MLP neurons of a small language model. Each row is named by its layer, matrix (down: output weights) and neuron, and shows model dimensions 512-607. Each number is 128 + 24 x the weight over its row's rms, rounded and kept within 0 to 255. Numbers have three digits each.
A block is one neuron, or neurons of one layer that tend to fire together. Before each block is what it responds to, as a language model described it from the Wikipedia text at the highest values.

Responds to: Transitive verbs awaiting objects. Transitive verbs or their final word pieces, often after infinitival "to", just before their object: address, impair, permit, enhance, puts out.
L9.down300:101132179115119086112112100070104120116132135125107145127196119080153118152125161089123134136115148112120102098149134158143103114096139104069136099095123156136115114124092121094088116091123089102136124121089148112087128151111112100133102135091189166169111133084089136149102116119113126106
L9.down451:125089144127104114105165124122125119131154129126150177202153105149125145145166131131142121105138129148103069149133104119125110136159117146108128100127097132124132121121149158121125112136113146113130101129136129100116141186113088148171134140108129098157106135176157105075154119159131104157
L9.down484:124130114128181140128144147109128105118128149147153151133102110094101129133131152140146132119108089074153126091172131132144178110145161088113134095122163120179142150131117119135129158135118163173160095144174110148160104124188078122135144115132154130094133114148140147089099138119135145192
L9.down1244:116126122178073102094131142145131125120162136150165115124139124170124144106104140117107152121122160109124126135103132127159159115128086118128127126131120080101127091126119125130109133125157125126100091122098099138098098140165112113105113098141129170061124115121127135119170104170146115163
L9.down1399:119160134101115150126113119099095116112104090149077127143149129124118090110099126123169080118147115138171159145123151140130155136134154112121124093127154121166082122128156115114141140094112110109116134117156125083158099150122140131122125121113127118109101090099097116066141137146129094123
L9.down1546:136128120181119168117114151097134088116175157092115062105163120121116109115155138097122100115156122115148172151078121113135079158163123162134100040084128145110090125135093173130122124128122136069181080111096143102162135162129119142150110158093124137102140155170097154094095129168113150121
L9.down1674:113142087111154120107127098126121135129117133160157102135171125098143083152158096166083130116104137139138152114154130170116080139142108122149103119138156127146108131158138083141133119137085103067140131149155135150107149099157132136096137131116120137128099129114075124118148120140105098120
L9.down1977:101096115107126128120128160185093105100119116121150160081145096137155119103136099134099133141128147130133155162124145140184132154174125134104120083163155139172117134120145134129139125102114090125167114115108115131117138110125165121102164107090099100135160132111163138142111091105096108120
L9.down2128:079151141093153096101129143104111143132088128078127118059162102148130114132136071143119111139096132126155129149134132107150136097127134119124088140113122111129105117114128132134137077135135110131132060078111088088087134120142158089177154133094091094104108088118091114143126192101117138120
L9.down2190:115091113161142128159032110115130156148156079129137092118074141138059084150175099130155119133170118087096134156142093128146156143168077093145107106151132093070129111115111163132084118148131150114125172136137139118112102096149126149108107140137130120133120112124139133137156126151178102133
L9.down2203:073103116132104115137146136114122118173136117149113133134114176174137138087066090110125141167158127123145133129160110125100143168113089151109109130155105117153139135109097118128078116128108130139119130175108103161148089164120126143109117120136138135102149140138145114163201124114100129142
L9.down2346:146128118135158147111152156112114099147150179159118119154132111130090118125095079138104156104116148167115155102143134116144119181159137095149143119116155088126150107156124127079087145122120142130134080096132127132133147124106101146119137118058176097094147139149104127151142140080090134172
L9.down2348:109129119162149112133149100084136119130120116134132127159145084146097083104094158115138101125144080096144104084103116113149126130164117161107118091154140126141142140156120155127138130090132110116117121088127130140157120152106111129138113157124202133125121074109110143101136122123115124137
L9.down2787:112153067092166131163151121115126118146171127172112166153158157108127080149154144127137149125112131132099132169146107145115158078088150146140112154165134139116097085136136123105111117157121123120109137107106109158168129134163134126111099125132142124131158157131124168086140148138119171122
L9.down2825:155101115141148091135113124190095115166181151130146130118113174145120127088128125118106148136113139097116114126130107102119110137135102124119120075133134142134109104124158119137154079131117148134088111179118085098122133135085109109092112133114141112145122123141121128106110122129117153129
L9.down3029:137103097131100157151100100147120133090139095138196144074118119081146160119166133144127133134132137113143148102106164095134116106122114099080131102115099157132111125125152138140144129110084120130107112114146100159122139127133124129120119082120108191117124087131078148135142156133109075129

Responds to: Indefinite and quantifier determiners. Determiners opening a noun phrase such as a, an, one, each, another, any, often fused with a preceding word piece: in a, to a, leading a.
L2.down719:115091116119116102097073121156123078124108106093087151126127094141117083122142110146170147144120155160127095144137154136180156128103117123103166129155116130099159118117152166099145100080143132105175130115146157147164163133147151126124125141143141119157133127100135100113108094162086116084

Responds to: Indefinite article "a". The article "a" and the word or punctuation fused before it, often after a name, comma or verb, as in ", a", "is a", "and a".
L9.down490:116094128073097110142146154147147116140082119106141130102122116121129105138138090111125116108127143119167074145125169112174102150135108153102110100158098122070109133103099128138137124128139143151157099113120140124138160111138096134066154151126141108116133124108087096061092133154089161119
L9.down830:156097089112123119131127131144150109120107138122097112100189152145103130173135108147116122137145104156104142112145115122132129104160103120139124107096157105113145127119100082128075153110145134147137117093101144090173105101150132136139134156150098110097140158111152128131145115122115114106
L9.down1042:153104131175151098143140163093158108157116133143121117095123124096101106152094131126100151144139157082129099145140131065150111118165139152157131130171171142145157130138141144072180126117130093112126091129103122131143176127154130104088162092128140145125123113190128120141108123127110138108
L9.down1115:129118152098111152156153157066113117106124112096167106115137108091109085092167136115113157114160143162138088150124141129142147150123159144175136174103106122131117128174129112124144171132153162131121106105127123124152113139159103153159132107147139116124116152118113165130155203087095123102
L9.down1127:092152079101091132157135159106129125162137122105123148137099183142092121113117141147139072136119107128117091149120124138105078140126112098133132145114099144153121110116133155114110149099151172059131132157128125156060129163133133125108124131094083150102148157139142136146146121106151095142
L9.down1273:150170139139136163108145126112125118134126059086126137134110109153144156127106112144149140116148132158160163136117140169134091119195133112140137133134117087125119116120139091116118134101136142151134108144129125151097110137143119125154160133109140106135143160120129138125147146154127171145
L9.down1423:140106125146170081109144148145134108103116112120102125155103098122117130117138129122101138108095103125126105130131096128112112135119126093085140135152168094151130121138088102144108086135149141133143069099129146126142130128123085141116100157115102108123139144124106133141115121112106135158
L9.down1500:139145107126114155146161117163145128110107130157130118169104113155087112156118123129098060145122160159091121155167169092119122135106108123095176123118148126115114109104103117128136102122126140146088136182131158139127145165138116146129143097172141101091157099099119142159117110166147099143
L9.down1982:101152108156186153124122138143148130090108147171142154092160113177080155135125136139092129121157116131132126168160142104153101127152125117134136140147112119130117170122172085094110121139119086135146101113112120106118172126141112105142156157124154148134111127106118127117112139136148119179
L9.down2269:156129122154127137106132156131112110129094164116109093137112132122144109120140099136146120130107127126117116120112151078148111172103134143102137096099102133092121132120137135163120131127127160116137160091106139164130105111127131114113112134147112120137148148125135129159141130153103123159
L9.down2323:115127143129110147122135136140093152163112134093142140105117129139090111135130148120120152084125132121115124145131123137131078102136113144096158110106093085148139106176132140145149146115154161104162175147142150140090111097132139128135130097158102157121130131110121113126108099122166136094
L9.down2383:111148130137113099123127169152099117140087164119120166120150154127153152133120142137142174156165117115100129120145126104122100119118119100140151098119121149119148137162107127125170125157104164126110125138096140134134119133115109110146133148137122112119082133118113125132113114131129119133
L9.down2531:148132143151108127158169163105100123100146146130127149148100129135120073118103158100143109124171059099101166128125094130163106123104137107129125074130145123133141101121143128096156109154091145129136101142094119095140151121109181145126099147097129138097127114136116138132142180154148140158
L9.down2719:149160098150118157128142106156135127132159119095116127125123169097117128109129136130112145136155180149123083113123160140099103118131120099156106122101090156106090110162095166077122118128121116144120137141118121155096103128090129123111080130111092120143108151159157171159146139088142155135
L9.down3017:085115139136139108080136117139122168109139119108117127127145142126112084115119158115123140128059166149150111135118151099138110103122172127109148092121156144124067138122140103088098136111168148152113112134132177125219138097145113115106093150150130164147125128140105168148152102118118078132
L9.down3048:097116130138088136128183122127142135126118118105174118128131135108099112136109139117164118088137125114084098129151118118115111118129145156132168123127128142108158090082141144140095136150147153150116087125077185150135097171130060128137113116120102103125130163106122127124145188107139137158

Responds to: Verb completions before objects. Verb-stem completions and prepositions that take a following object, mostly in prose, e.g. critic-izing, focus-ing on, driven by, attack on.
L2.down1530:167124144124135112119129169146101147125124122123164119133163135159123110102104199140113161129104160140124132062131125122120101118101126139096178105116116080111119118134110156122143149107107131180114160128137100109170142127154106153117105143138139111104101176134151157125147122154177182089

Responds to: Indefinite article "a". Fires on the article "a"/"A", often merged with a preceding preposition or verb ending as in "to a", "of a", "offered a", "on a".
L6.down198:090099135119109111118120133080085126132120135115157108129130132168103144133086120117098172148109133140104143073066154093098097133100144137113119142141113134136148144112138154136156156081126180115140144122131117124161078131136133089140125147137143125152175150118096135148148153066105118118
L6.down816:120134111095106084126115137113131159148097142162117140113129121133098113138112104138138159136166127076155105141103129152176126140126105138069102122108127134123133126110115146174133122156155187106107127130128076166117150055123135153121114100097165153103146139102118131162063131129144141148
L6.down1444:115111139170138101126129112107121131128092118090101124133154135150113130113111124148135151156097125122123130139113185095123123145083137133100124130127118124095115162095120174138146112134151129124134141132138169120132140091140129141131083124090152127126151115120117150141132115135091127147
L6.down2778:085154111111106151094136124117145079187143169125108154162121140125102097132126129122112131153180115147114125121118118144124149158117120175134162114118135170095094121121145090154125088132142123088147084145191137123177120151142165168143085119120119145115141126109135150129112165140127124108

Responds to: Object-taking word endings. Prepositions and verb-final word pieces that finish a verb or adjective phrase just before its object, such as siding with, endemic to, regul-ate.
L6.down505:157097140144187114130146118118084101108131091100096114113113075138164108110122135115102138131122127140125154126127162125119134130141139149157150118090133127122156105148119106106148139112114153091108110121154132148145109167114111117118102143123116103160138155124134122100167124155124118176
L6.down1193:121112145155173119156154155144054115112139171109122112111127092173148123113135165100071074112148133148151084113132097100120145127130151098132121139095148130118093167128151102074132084119114170060118139134105156156109096110165111151136154127112137113153127106130124144097106132129118103120
L6.down1942:130160147098129128104108128093152160127146150095115112109144126114168090117109115120150085104150109115159141101088112137152158077149115122158108131119150126112092139132136122086120110079090137157097091121110097115156138139138120127117152121134104129142141094141111122120142164134119171118
L6.down2166:155135165099138156097117128104143132117092130141102110124139182134105126125143096113122098144146130134161169151139106113143147123131158105117141164088143172154108140145136153114136135104168069111122043119101096121139128147100136140161136142097130128100149134124087123138146169145128156138